From a checkpoint of a small transformer trained on Wikipedia: 8 layers.
MLP neurons of a small language model. Each row is named by its layer, matrix (gate and up: input weights) and neuron, and shows model dimensions 368-463. Each number is 50 + 10 x the weight over its row's rms, rounded and kept within 0 to 99. A neuron's up and down rows have the sign that makes its largest values positive.
After each neuron's rows, "fires on" lists the tokens most often at its 100 highest values on Wikipedia text that the model never trained on.

L2.gate847:45 46 53 44 55 49 27 49 53 44 48 51 51 56 56 56 31 63 66 52 35 39 68 43 38 51 61 36 44 54 48 65 55 44 51 46 53 42 37 38 46 39 53 55 37 30 38 40 47 56 65 38 60 34 51 59 51 41 37 47 43 47 37 70 36 58 47 50 39 36 55 55 35 64 46 53 67 47 62 48 35 40 49 44 68 40 47 49 59 47 41 57 45 25 44 49
L2.up847:51 33 40 43 49 60 41 37 59 45 43 59 54 37 53 27 46 46 50 58 46 52 42 75 49 26 49 57 44 57 56 62 61 58 48 42 51 47 59 43 44 46 36 37 54 51 42 31 63 49 32 54 58 55 57 41 55 37 44 44 48 41 58 57 53 45 39 43 32 46 44 54 47 47 40 33 63 54 47 58 41 48 50 64 40 41 30 49 46 66 38 60 61 48 54 45
fires on: "-", ", ", ": ", "–"

L2.gate848:64 50 58 45 68 50 52 45 22 44 53 49 59 45 42 55 63 43 58 54 48 32 51 56 47 62 42 53 49 57 50 42 71 40 61 48 52 42 60 46 49 51 44 45 48 61 52 37 51 43 41 64 44 62 76 69 33 64 65 40 34 27 49 64 40 67 52 51 37 68 53 43 62 47 45 67 35 57 70 43 43 44 58 45 41 45 62 67 50 55 61 63 40 48 53 49
L2.up848:78 50 61 58 49 18 50 50 62 46 55 50 60 51 59 32 51 45 45 40 42 42 49 50 43 49 49 41 52 53 52 37 71 51 57 54 58 45 44 60 45 57 31 64 26 54 47 32 65 53 40 49 39 45 37 52 52 46 47 50 49 52 51 67 51 64 40 37 47 51 36 54 41 33 56 40 53 38 44 52 56 60 46 49 44 66 57 52 53 64 60 40 46 47 52 51
fires on: "n", "and", "Indian ", "African "

L2.gate5:71 53 44 53 52 55 37 48 40 65 48 71 45 53 41 57 56 53 67 44 62 37 42 61 53 38 40 56 45 45 47 67 46 34 46 56 60 52 57 57 59 48 38 46 48 48 73 47 43 52 38 56 58 38 53 38 47 50 42 60 40 47 39 57 45 57 63 68 52 51 68 36 49 44 53 47 58 54 65 47 45 39 32 42 48 56 43 37 45 55 41 41 50 52 48 58
L2.up5:54 50 36 61 60 57 54 49 37 73 44 54 43 55 64 48 48 60 40 39 56 53 36 52 45 33 35 51 60 39 52 50 37 45 45 64 62 65 55 66 40 38 54 57 34 50 54 28 62 52 46 61 50 32 47 50 58 40 55 57 53 27 31 52 48 45 62 58 43 54 68 27 56 40 51 42 35 62 61 34 26 31 52 57 41 33 44 42 54 34 43 50 66 67 61 46
fires on: "and ", ", ", "or "

L2.gate210:43 47 54 51 48 62 63 62 54 54 60 56 57 58 49 62 56 39 51 55 47 53 53 56 48 34 47 41 36 64 41 62 52 53 60 47 38 63 59 51 68 51 54 62 49 51 59 34 50 46 50 50 41 56 58 50 48 34 41 48 36 51 31 46 32 60 43 63 54 43 54 44 37 44 53 46 46 51 45 50 56 66 56 37 28 53 58 32 27 49 51 60 36 43 59 78
L2.up210:59 53 49 51 44 57 62 66 42 47 45 45 54 40 55 46 53 53 66 45 51 39 59 55 68 37 37 61 39 43 65 54 37 49 39 44 62 44 40 37 50 47 45 47 47 51 49 48 57 43 53 55 29 36 37 62 33 59 49 43 20 51 71 40 45 47 44 45 54 42 44 47 49 62 64 50 48 54 52 55 41 61 50 51 47 54 52 50 46 72 41 54 59 55 56 45
fires on: "-", "early ", "to ", "y", "ly ", "Long "

L2.gate237:54 56 73 68 55 54 46 53 60 63 42 47 43 41 44 44 54 51 31 47 48 64 58 51 35 58 29 63 76 36 50 46 37 41 39 40 60 45 51 40 43 57 49 41 61 47 55 61 59 47 50 50 67 54 57 62 61 44 53 62 54 50 46 51 60 51 43 50 67 46 52 44 44 42 52 50 70 56 63 39 68 49 49 48 63 53 62 50 52 63 46 69 67 29 42 42
L2.up237:56 61 64 51 45 62 47 59 53 59 30 86 40 30 41 44 45 47 46 44 36 45 60 49 43 51 57 39 59 52 41 43 42 61 57 37 58 35 27 44 44 49 71 59 54 60 63 36 51 58 47 45 57 50 53 63 65 58 48 67 58 66 49 53 66 57 49 49 68 55 52 59 32 51 38 48 62 80 78 50 47 52 33 53 40 59 53 45 52 48 59 54 46 49 53 44
fires on: "100", "″", "0", "000", "50", "00"

L2.gate63:29 50 39 46 52 47 58 58 52 48 57 50 54 56 40 62 53 62 42 49 57 40 55 43 57 63 56 45 38 47 44 54 49 37 56 41 63 58 34 47 59 46 48 38 36 47 48 57 41 42 60 41 55 58 79 42 50 53 50 43 46 38 42 57 42 62 53 41 54 47 42 53 63 64 46 53 48 47 60 43 59 45 51 53 37 50 51 55 59 50 38 63 56 46 47 50
L2.up63:58 35 51 36 50 68 60 50 31 41 29 42 37 64 42 68 42 43 53 58 60 51 34 38 43 44 47 50 33 56 45 56 43 35 41 63 61 48 42 60 52 33 48 51 67 43 60 45 53 35 52 62 64 61 59 34 42 51 52 59 59 50 45 46 47 47 51 49 63 59 40 60 52 62 40 54 64 72 58 58 69 48 56 55 62 41 62 44 57 48 52 54 48 51 26 49
fires on: "re", "em", "ure", "exp", "co"

L2.gate387:53 44 55 59 47 58 28 43 57 65 52 46 57 50 57 64 50 60 43 35 58 63 40 38 40 78 42 44 35 31 38 50 55 62 48 59 41 57 33 35 52 47 36 48 77 61 53 50 70 46 57 58 57 43 59 42 64 53 53 50 49 62 49 52 55 51 55 37 39 54 41 48 47 41 62 60 61 43 42 38 50 42 31 38 48 26 46 57 36 55 53 68 49 39 60 48
L2.up387:42 41 51 53 54 52 49 50 62 40 39 46 50 50 51 52 44 61 51 47 39 64 60 43 47 56 55 44 65 29 49 51 43 58 40 54 65 59 49 38 54 53 71 44 48 61 41 46 42 66 50 68 46 40 57 49 36 51 49 39 48 49 69 52 51 63 49 48 44 34 49 43 70 28 53 52 77 44 57 48 45 46 54 64 57 41 37 64 38 31 60 36 62 43 58 63
fires on: "all ", "s ", "\n\n", "first ", "of "

L2.gate239:46 67 43 64 40 58 49 63 40 47 54 38 51 53 57 61 52 59 38 50 48 61 46 48 46 58 54 41 54 42 53 52 60 51 65 37 63 63 61 62 44 46 46 43 69 42 43 37 43 59 58 67 42 43 58 47 51 61 54 48 46 41 27 61 30 56 34 65 64 48 58 55 47 68 61 62 52 48 41 41 58 34 37 57 50 55 47 47 68 61 44 44 61 61 48 61
L2.up239:41 74 53 63 46 57 68 53 56 47 66 45 48 56 52 56 39 63 27 54 45 50 33 51 61 31 52 52 60 36 47 45 41 52 57 39 60 39 49 48 60 56 46 43 39 38 53 45 48 59 50 58 48 53 60 55 50 57 36 62 47 58 56 37 51 52 36 50 33 32 42 51 32 56 48 57 46 31 33 49 38 52 60 55 72 54 57 44 64 52 35 49 61 48 51 47
fires on: "of ", "| ", "on ", "from ", "to ", "after "

L2.gate961:31 64 52 46 36 63 36 52 54 59 58 43 68 48 58 39 65 47 50 39 36 34 66 48 50 32 58 48 46 51 42 37 44 46 49 40 57 46 42 43 54 59 54 67 47 43 54 51 61 49 51 64 50 52 46 63 40 52 48 58 40 37 36 47 56 66 57 40 66 35 47 41 63 58 54 60 59 59 63 48 57 60 51 51 64 56 50 75 62 59 46 55 83 41 56 74
L2.up961:69 57 38 42 31 51 39 82 64 58 46 61 50 37 55 51 74 52 58 52 45 38 57 62 55 48 57 56 35 57 38 49 52 40 69 42 56 55 30 46 63 49 44 62 25 40 41 37 53 36 58 57 73 56 58 61 46 54 47 55 52 44 48 48 48 45 58 50 64 45 35 61 41 50 54 46 35 56 55 63 63 57 48 55 60 59 53 55 61 60 57 51 70 57 46 63
fires on: "y", "ia", "y "

L2.gate990:55 59 58 40 44 45 60 54 44 53 55 43 52 47 69 40 48 43 36 44 67 56 43 53 56 27 65 60 31 58 43 76 38 34 47 49 47 34 47 53 32 48 47 48 59 48 39 32 57 44 24 48 50 57 57 74 40 59 48 37 53 40 45 56 60 58 56 63 49 30 51 55 51 46 62 58 51 56 39 39 44 63 57 47 50 64 47 49 42 74 45 60 54 34 48 66
L2.up990:67 62 55 50 60 36 68 75 59 59 43 26 44 44 44 37 55 48 44 73 51 56 71 46 54 54 50 51 61 44 57 82 54 62 54 51 37 64 62 52 60 39 39 69 47 42 48 44 46 54 53 39 74 59 48 56 34 64 51 54 41 54 59 61 59 48 49 55 45 50 49 46 48 47 37 39 63 62 40 49 39 43 68 34 47 51 51 50 57 63 38 48 40 40 60 63
fires on: ".", "• ", "% ", "| ", "Website"

L2.gate963:35 49 58 37 30 63 60 49 59 70 56 58 41 44 60 50 76 67 66 36 69 46 50 33 49 62 52 48 54 71 52 51 45 51 30 35 45 42 53 46 63 62 43 56 53 52 53 49 34 39 39 54 50 52 28 36 50 55 59 44 45 59 48 53 55 47 49 51 43 58 48 51 55 54 40 57 55 58 51 45 53 45 56 58 56 51 35 40 54 34 54 55 60 54 50 70
L2.up963:40 64 60 50 59 50 64 62 67 60 48 65 38 35 61 57 59 56 80 47 54 45 46 29 45 46 40 43 78 35 46 44 37 59 44 47 46 49 38 48 67 60 47 62 26 56 57 41 54 43 42 43 39 42 35 54 45 50 61 71 59 45 44 40 42 37 52 54 50 59 44 61 47 54 45 47 40 38 41 67 44 42 53 40 53 49 38 51 36 53 39 43 58 56 38 52
fires on: "ti", "ati", "sti", "quali", "sy"

L2.gate564:50 28 56 46 38 67 59 55 41 55 47 46 53 40 47 69 45 45 52 54 74 57 44 55 53 53 35 46 42 41 53 67 55 62 53 52 63 47 47 43 57 61 51 35 54 45 53 57 53 46 51 56 58 46 68 72 43 51 34 43 29 43 40 35 49 35 64 53 41 54 46 48 69 45 49 52 46 51 59 37 57 50 48 36 63 55 51 56 43 16 44 78 40 41 50 85
L2.up564:45 31 50 61 29 55 53 45 51 47 48 39 61 53 50 73 35 52 62 63 63 58 46 57 37 48 44 48 39 51 58 54 48 54 45 59 62 49 61 47 43 69 58 36 49 38 40 46 40 51 59 52 52 46 54 48 48 59 46 61 47 56 50 48 49 35 47 58 36 40 42 74 67 52 34 76 43 55 53 38 61 35 51 44 52 47 44 60 46 26 38 74 46 34 67 64
fires on: "==", "===", "This ", "These "

L2.gate998:59 52 45 39 44 54 46 43 40 39 45 38 53 51 62 42 50 44 39 59 57 59 54 35 50 43 61 62 43 48 54 35 37 56 38 51 46 56 52 72 41 58 41 57 43 39 33 38 68 58 47 40 38 56 52 66 58 47 59 39 52 36 54 64 56 54 49 48 58 60 67 64 53 49 54 57 31 51 51 54 55 51 66 11 53 47 59 51 39 47 66 66 54 62 51 59
L2.up998:52 57 42 45 40 42 61 49 47 42 53 22 31 52 38 50 48 51 30 48 30 52 52 55 58 37 41 72 53 50 51 35 31 67 67 25 56 42 49 46 65 41 38 63 49 21 66 57 58 58 55 44 54 31 62 61 44 59 48 43 51 54 35 60 44 50 59 58 45 57 48 46 47 71 70 53 34 46 52 45 51 52 41 62 59 52 49 43 63 26 47 40 56 63 44 43
fires on: "31 ", "ati", "uk", "points ", "such "

L2.gate6:33 77 38 21 46 58 40 53 64 45 58 40 43 46 50 72 54 58 47 46 49 63 59 37 58 55 49 45 44 46 37 49 43 38 44 61 40 50 37 47 50 42 51 48 46 47 43 52 41 42 49 70 58 65 59 56 44 59 41 41 70 69 36 48 49 53 57 51 45 46 56 44 39 48 62 45 44 43 43 58 74 58 59 59 53 65 46 48 52 45 51 45 60 47 63 41
L2.up6:35 77 65 51 53 57 50 58 41 43 42 65 48 47 56 28 49 43 32 49 46 51 83 51 49 47 67 40 56 48 43 63 57 43 73 51 47 47 33 55 70 61 60 36 56 45 16 49 50 46 53 34 39 41 59 51 58 67 45 46 45 35 50 44 52 51 56 58 51 29 72 45 64 48 43 67 46 44 63 57 52 39 55 52 58 40 54 40 51 30 37 56 50 59 43 35
fires on: "er", "per", "father", "Per", "mother", "ker"

L2.gate462:40 42 62 53 54 42 75 44 42 47 55 46 40 50 49 55 42 57 59 44 57 56 62 51 51 43 34 50 59 29 62 71 48 36 54 50 61 41 58 44 38 56 37 59 39 57 51 57 52 34 47 47 40 52 66 33 58 48 52 42 61 61 57 44 46 49 46 39 58 38 61 46 43 51 21 52 51 56 41 71 55 53 62 61 54 52 44 57 64 48 46 43 90 39 43 37
L2.up462:43 36 61 57 52 42 57 42 43 41 44 42 57 48 53 52 62 56 25 46 51 54 49 53 43 34 39 57 57 38 68 38 48 59 60 54 68 43 58 37 47 51 66 53 41 58 61 52 50 33 49 51 29 41 66 32 60 41 48 49 53 55 69 47 48 51 43 51 64 33 54 45 54 37 38 57 46 47 46 45 28 66 57 71 59 48 46 54 65 42 45 52 76 47 49 45
fires on: ": ", "Q", "; "

L2.gate450:52 64 36 49 48 57 30 51 54 45 51 61 56 51 57 51 58 48 41 39 49 58 59 67 51 67 58 45 40 28 47 67 47 37 49 34 38 40 45 58 48 48 54 41 62 68 58 38 34 43 39 48 57 51 59 53 60 49 61 59 49 42 57 31 55 52 47 48 34 62 47 33 37 38 58 44 58 46 79 57 45 71 48 47 33 50 38 58 61 50 41 51 37 54 40 30
L2.up450:56 44 45 40 54 61 46 51 45 41 64 58 49 40 66 45 65 58 51 35 57 56 45 58 52 58 53 63 45 29 56 72 46 58 37 24 57 35 48 53 42 37 49 62 49 58 47 40 60 45 39 75 56 45 45 67 50 38 68 51 34 60 69 50 57 44 40 33 32 61 47 42 60 46 42 38 53 75 54 67 47 54 30 59 64 49 57 44 42 44 41 56 55 56 43 36
fires on: "-", "Due ", "due ", "to ", "ed ", ", "

L2.gate487:82 42 72 36 58 44 59 63 46 40 63 44 45 30 36 56 38 36 54 53 42 50 35 67 66 55 50 55 42 46 76 60 28 53 37 43 41 56 49 33 51 50 58 50 46 34 69 50 38 51 48 42 32 47 58 42 44 68 61 58 54 46 50 50 39 35 62 33 34 50 52 61 38 51 51 34 55 32 61 56 47 49 49 50 66 44 65 54 48 44 38 54 36 36 44 72
L2.up487:49 48 64 20 49 35 66 72 59 45 66 56 63 42 49 39 61 69 50 41 45 54 43 60 45 58 66 49 45 52 59 33 55 52 59 47 54 61 42 47 45 51 52 53 48 61 69 35 37 37 58 56 54 47 54 42 54 38 59 48 45 50 54 43 63 55 34 43 59 44 53 36 52 25 42 29 45 53 39 52 48 51 58 56 51 53 32 42 44 64 43 39 62 42 61 61
fires on: "them", "ti", "ens", "es", "we "

L2.gate324:75 62 42 39 43 66 60 34 49 32 59 52 47 44 54 63 52 46 63 56 52 52 53 48 46 71 44 29 31 35 56 52 56 34 42 41 52 48 44 56 45 57 59 24 54 39 38 51 40 50 60 56 47 37 40 42 55 50 58 40 51 47 49 49 66 57 17 60 52 51 47 54 43 38 62 56 57 39 49 29 41 58 33 57 66 48 44 62 73 52 78 60 43 55 44 72
L2.up324:68 52 42 43 33 67 65 56 34 35 52 39 48 51 56 51 50 43 62 51 52 43 60 43 44 63 52 41 34 46 54 47 46 47 36 43 63 54 39 51 45 50 56 40 43 45 42 50 42 70 56 53 40 52 35 53 43 55 56 49 36 65 53 44 45 61 50 45 50 48 49 37 56 51 63 58 52 46 43 24 59 60 47 51 66 61 35 44 72 56 60 50 43 41 68 56
fires on: "==", "==="

L2.gate176:59 39 45 53 54 55 55 55 52 49 55 48 37 18 52 48 63 50 61 58 46 37 37 45 61 45 47 49 53 28 50 57 74 52 56 63 46 43 59 35 51 47 44 62 48 63 57 46 47 57 18 73 51 58 58 49 31 68 56 53 60 27 32 48 66 53 48 41 45 61 42 60 41 50 42 40 36 59 47 49 45 56 39 41 56 49 55 73 56 51 53 39 47 40 54 62
L2.up176:42 46 56 22 57 37 53 49 57 45 40 38 49 36 37 31 55 58 45 42 41 44 68 55 45 59 35 60 36 49 67 38 52 44 38 62 66 63 35 59 53 44 49 65 44 54 35 54 51 50 43 49 27 55 57 63 55 51 51 36 53 56 71 58 38 48 44 56 51 68 36 46 40 47 41 62 41 56 64 62 45 53 58 60 51 48 50 23 39 62 44 60 46 59 71 43
fires on: "h", "N", "cz", "scr"

L2.gate535:44 61 61 68 31 54 42 67 69 71 53 58 50 57 39 69 44 70 42 41 72 43 45 54 60 36 53 48 51 63 52 38 55 58 42 46 54 56 50 63 70 42 53 34 39 55 28 46 60 64 46 23 60 48 43 61 53 44 43 52 53 50 49 44 38 52 60 45 36 39 50 49 50 48 61 55 48 25 55 63 41 52 58 49 35 54 47 45 44 49 42 52 46 76 57 51
L2.up535:49 47 52 46 45 57 76 58 36 44 60 60 50 44 57 65 52 54 44 38 47 58 49 61 74 47 53 38 44 45 53 61 43 57 52 55 66 56 50 44 33 59 49 55 49 43 66 53 66 59 43 52 50 54 56 53 49 42 33 53 41 51 44 56 47 68 49 49 63 55 63 39 34 61 55 46 58 64 44 55 62 32 51 33 39 38 48 46 40 47 62 53 47 27 30 55
fires on: "and ", ", ", "or ", "l", "d"

L2.gate652:61 53 54 48 40 48 57 51 44 43 52 37 54 48 60 50 38 73 51 44 47 53 50 58 62 66 44 64 57 51 46 54 65 48 68 61 54 31 50 42 52 70 60 45 76 51 50 45 40 27 57 56 47 62 60 40 56 49 35 60 42 47 48 71 48 49 62 64 61 73 42 71 29 33 41 59 55 43 61 43 48 57 46 45 46 36 33 46 49 40 48 35 35 55 48 51
L2.up652:54 58 40 51 52 50 61 64 49 33 46 53 40 44 52 64 41 66 54 66 62 48 63 26 56 64 34 46 57 37 60 64 34 45 57 54 50 37 42 41 56 39 52 53 65 57 48 52 65 63 49 65 32 67 61 42 55 34 42 67 37 49 53 66 41 53 50 58 43 44 48 57 18 49 30 61 47 41 49 51 57 51 49 47 49 56 49 66 48 40 50 47 64 51 34 53
fires on: "and ", "or ", "/"

L2.gate605:40 57 50 55 27 63 64 50 43 54 38 50 43 33 67 58 35 54 58 48 58 72 54 45 66 42 59 57 38 63 52 51 51 36 58 41 54 63 43 47 43 43 57 70 46 59 46 48 58 46 50 39 49 53 62 43 55 47 73 51 41 35 53 49 50 61 35 53 52 57 57 65 65 49 46 46 42 51 30 41 44 31 54 44 62 46 41 47 27 47 38 45 37 40 48 58
L2.up605:42 61 59 34 38 55 60 37 37 62 49 60 40 44 74 59 41 70 53 35 36 49 57 48 63 54 53 57 61 50 64 58 19 27 63 40 53 55 49 61 37 53 66 70 47 24 54 47 57 41 50 63 52 39 58 43 50 50 42 55 49 53 49 55 34 50 38 49 64 62 49 65 39 58 62 33 52 60 33 47 44 43 59 40 48 70 48 41 37 52 49 71 51 36 40 39
fires on: "of ", "during ", "During ", "| ", "Total "

L2.gate735:75 42 49 37 69 43 43 59 59 58 53 51 28 27 40 55 41 41 53 51 47 46 39 33 36 58 41 52 55 62 48 65 57 60 51 46 58 43 62 50 53 62 52 40 60 63 59 52 61 58 56 41 60 56 47 41 72 53 53 51 49 64 57 57 50 54 56 44 69 61 49 28 69 54 33 53 46 44 54 41 35 87 37 36 59 44 54 60 36 53 52 33 47 42 51 46
L2.up735:49 66 55 46 52 44 46 50 47 44 48 52 28 39 43 58 49 41 52 63 48 53 59 36 47 67 28 71 49 60 59 56 44 52 63 56 59 52 47 38 44 55 48 44 43 42 47 50 58 50 57 40 52 60 51 51 57 71 48 52 34 55 56 51 47 60 46 46 69 63 49 65 58 60 53 51 46 56 39 35 42 53 45 44 54 37 44 56 32 66 52 57 56 44 52 51
fires on: "of ", "/", "de ", "ic ", "first "

L2.gate293:40 59 41 69 47 43 68 48 60 39 39 38 68 45 68 44 40 64 51 52 65 56 56 35 51 53 33 63 49 54 56 67 38 41 51 54 59 60 54 34 51 68 69 55 64 45 49 71 59 38 37 40 51 46 54 51 34 40 42 53 57 50 46 31 43 47 65 46 76 63 62 37 54 54 44 63 54 56 49 50 51 50 53 61 34 40 63 45 40 47 45 68 72 54 43 60
L2.up293:63 64 68 49 58 39 42 55 27 50 49 33 51 45 41 45 62 41 37 38 48 45 35 39 62 45 47 57 37 57 53 52 48 63 56 53 49 44 60 31 53 56 55 53 59 36 56 40 44 43 43 33 59 93 49 56 56 55 48 56 63 68 54 45 56 47 60 46 52 44 43 54 52 49 40 49 57 67 38 33 26 56 60 49 56 59 59 55 73 66 55 47 52 36 36 41
fires on: "\" ", ") ", ": ", "/ ", "' "

L2.gate191:58 51 63 47 41 30 52 36 30 76 60 55 64 58 43 37 63 55 52 56 51 46 51 43 48 48 55 48 39 55 50 44 52 48 63 54 51 39 43 36 39 65 50 54 52 55 44 40 48 54 54 47 45 52 57 49 70 53 48 50 44 37 31 56 42 43 50 41 57 45 53 59 49 44 41 52 51 54 40 32 48 58 61 57 38 57 20 53 60 55 46 39 63 62 52 51
L2.up191:65 41 60 62 41 46 47 61 45 52 57 18 51 27 67 37 45 28 63 58 67 46 49 63 53 37 42 39 28 35 41 67 38 54 46 57 43 40 50 47 68 51 60 44 60 45 56 46 53 58 40 62 52 60 37 74 56 57 54 49 40 53 54 62 41 57 56 56 54 45 56 56 54 43 44 47 50 50 44 41 43 44 65 37 38 47 53 53 54 63 42 56 60 44 50 54
fires on: "'", " ", "aph", "of"

L2.gate177:49 39 39 49 53 47 40 57 33 49 34 41 67 40 38 53 70 49 59 43 31 44 35 53 37 43 49 49 55 58 41 52 53 41 55 61 58 48 56 51 52 49 53 56 74 54 51 43 42 55 48 59 45 68 39 50 50 47 48 54 52 37 53 53 44 65 59 33 55 31 48 40 40 42 48 47 39 57 48 43 41 55 30 47 38 56 63 37 58 23 48 39 37 49 62 51
L2.up177:59 68 54 45 60 42 44 53 46 63 45 65 47 60 50 56 32 48 66 44 57 55 39 21 47 65 34 45 56 42 45 51 37 63 38 64 73 49 61 42 51 44 46 72 55 46 37 51 69 50 38 59 67 42 43 53 43 49 42 48 44 41 42 51 55 50 64 40 46 55 49 53 45 56 64 71 50 71 33 43 29 52 53 39 45 51 42 52 44 36 52 62 49 42 37 71
fires on: ", ", "; ", "An ", "ing ", "^{"

L2.gate140:50 43 48 49 51 40 55 32 52 46 67 51 49 64 48 45 55 70 46 50 41 38 46 48 54 50 57 38 54 48 64 41 58 45 55 38 40 53 43 49 29 57 49 59 48 51 59 40 66 43 65 57 36 57 31 67 64 57 48 54 59 40 49 48 63 51 56 36 39 50 72 35 56 45 46 47 55 50 36 73 55 36 46 54 47 22 38 37 36 44 44 46 44 52 59 42
L2.up140:37 54 52 49 42 68 57 58 51 38 48 56 58 58 51 45 64 58 59 40 55 47 38 55 67 67 65 56 35 49 59 64 67 41 52 43 66 54 54 58 39 56 38 54 24 45 40 45 51 44 67 57 50 51 41 47 49 62 44 62 66 38 58 36 53 57 56 44 59 50 67 59 37 55 43 41 50 53 55 74 59 29 51 55 58 36 55 62 48 20 57 57 50 56 42 46
fires on: "om", "rem", "or ", "rom", "av", "um"

L2.gate320:46 40 45 50 28 59 31 42 74 46 51 49 56 54 47 49 61 57 36 60 38 54 50 58 44 48 40 56 37 55 48 46 56 39 52 50 47 61 58 67 36 54 44 44 55 52 44 50 54 60 56 27 50 49 63 31 30 42 52 58 67 51 57 47 48 43 47 43 51 41 49 53 59 38 55 63 46 50 59 46 45 60 42 43 36 62 55 49 38 61 68 56 59 63 59 52
L2.up320:48 52 36 33 52 75 50 53 67 62 52 62 67 49 58 56 50 31 39 62 53 57 61 54 43 43 37 68 43 54 51 40 40 43 47 53 52 71 41 58 37 55 35 38 50 50 59 45 61 63 51 62 50 54 70 49 53 52 45 43 52 47 38 60 53 38 41 43 67 70 56 54 61 39 35 52 50 69 42 70 19 53 42 46 62 64 50 44 41 57 35 42 40 56 55 41
fires on: "school ", "School", "school", "School ", "schools "

L2.gate457:52 54 50 46 41 53 60 53 40 36 56 42 50 53 53 61 46 46 64 48 29 61 62 56 47 54 72 56 61 42 58 47 58 50 55 45 42 71 55 39 59 50 38 42 39 51 45 35 52 26 53 54 35 43 43 48 55 56 43 62 45 39 54 71 48 52 58 46 49 55 58 42 51 39 37 57 48 43 51 34 52 64 55 62 27 57 51 25 65 31 52 52 48 40 26 33
L2.up457:58 57 58 48 44 70 59 30 52 61 51 42 50 54 49 57 57 38 63 42 52 53 61 41 46 46 70 41 56 55 65 63 45 31 38 57 53 58 44 46 43 41 61 44 45 57 59 37 64 48 47 67 36 36 48 51 62 46 46 54 50 47 42 61 53 47 55 65 58 49 59 57 44 32 40 40 52 68 49 50 45 58 46 25 26 54 37 59 58 37 39 30 43 43 43 50
fires on: "to ", "= ", "- ", "=", "of "

L2.gate707:67 39 57 56 66 44 64 51 45 32 51 47 49 54 81 62 51 41 43 48 70 51 65 45 60 67 61 53 38 24 54 31 51 59 47 72 45 46 55 56 45 64 54 50 40 52 41 35 53 58 54 58 43 42 50 56 63 55 37 39 31 47 59 76 42 60 33 54 49 40 61 52 47 45 55 52 38 63 55 39 46 41 50 56 47 42 63 51 67 65 43 31 60 45 46 42
L2.up707:52 50 48 52 49 35 34 32 41 71 48 49 40 58 79 66 47 48 52 52 56 38 44 43 52 50 50 57 51 42 49 61 40 61 58 52 40 49 43 53 53 42 36 58 37 57 47 32 50 47 48 52 46 78 52 45 48 44 42 40 33 64 47 56 44 45 60 48 22 45 50 53 54 44 54 55 41 49 44 50 35 58 56 53 41 48 57 44 61 64 47 48 36 49 37 52
fires on: "sl", "t ", "el", "not ", "l", "'"

L2.gate843:71 23 45 46 43 54 46 30 33 47 39 53 48 45 59 71 33 56 31 47 49 42 57 37 58 64 53 48 30 50 48 63 49 27 56 44 42 44 34 32 39 65 57 40 46 41 48 43 52 37 44 64 59 48 40 53 48 47 82 53 53 60 56 61 40 53 35 33 48 36 54 35 61 67 47 76 77 44 48 31 44 60 48 58 48 51 61 56 34 68 65 48 47 67 54 70
L2.up843:53 44 36 53 42 39 54 45 42 29 57 52 58 53 76 39 56 62 63 48 53 52 61 43 42 59 64 51 65 59 56 43 53 35 41 58 44 74 53 53 63 54 58 62 50 42 35 59 69 46 55 57 66 58 40 34 49 55 54 42 53 63 56 49 51 49 29 42 44 39 62 44 39 59 41 53 65 45 43 37 65 35 55 39 47 37 59 70 47 56 40 33 57 56 71 55
fires on: "===", "====", "information", "Cl"

L2.gate708:54 48 47 39 56 69 38 46 45 61 33 61 46 44 55 46 57 56 38 49 42 46 64 54 43 26 38 36 38 56 44 52 64 47 34 43 64 54 56 46 47 46 37 55 59 56 59 52 59 56 45 61 43 32 55 44 65 41 44 38 43 42 57 66 52 42 56 36 68 42 60 53 44 43 38 49 39 39 74 44 58 54 56 49 61 57 50 34 45 43 40 47 59 44 57 41
L2.up708:45 58 37 55 71 60 59 37 28 64 46 57 59 53 61 50 50 67 48 31 47 55 35 54 57 58 53 54 50 42 69 33 54 42 48 57 49 67 48 52 34 37 44 47 54 52 53 55 78 37 61 60 49 38 60 47 68 41 70 22 55 43 50 54 47 60 51 37 64 66 50 55 46 69 41 53 47 53 45 50 44 40 33 42 56 48 45 41 48 41 54 51 61 46 47 49
fires on: "a", "th ", "' ", "Ga", "a "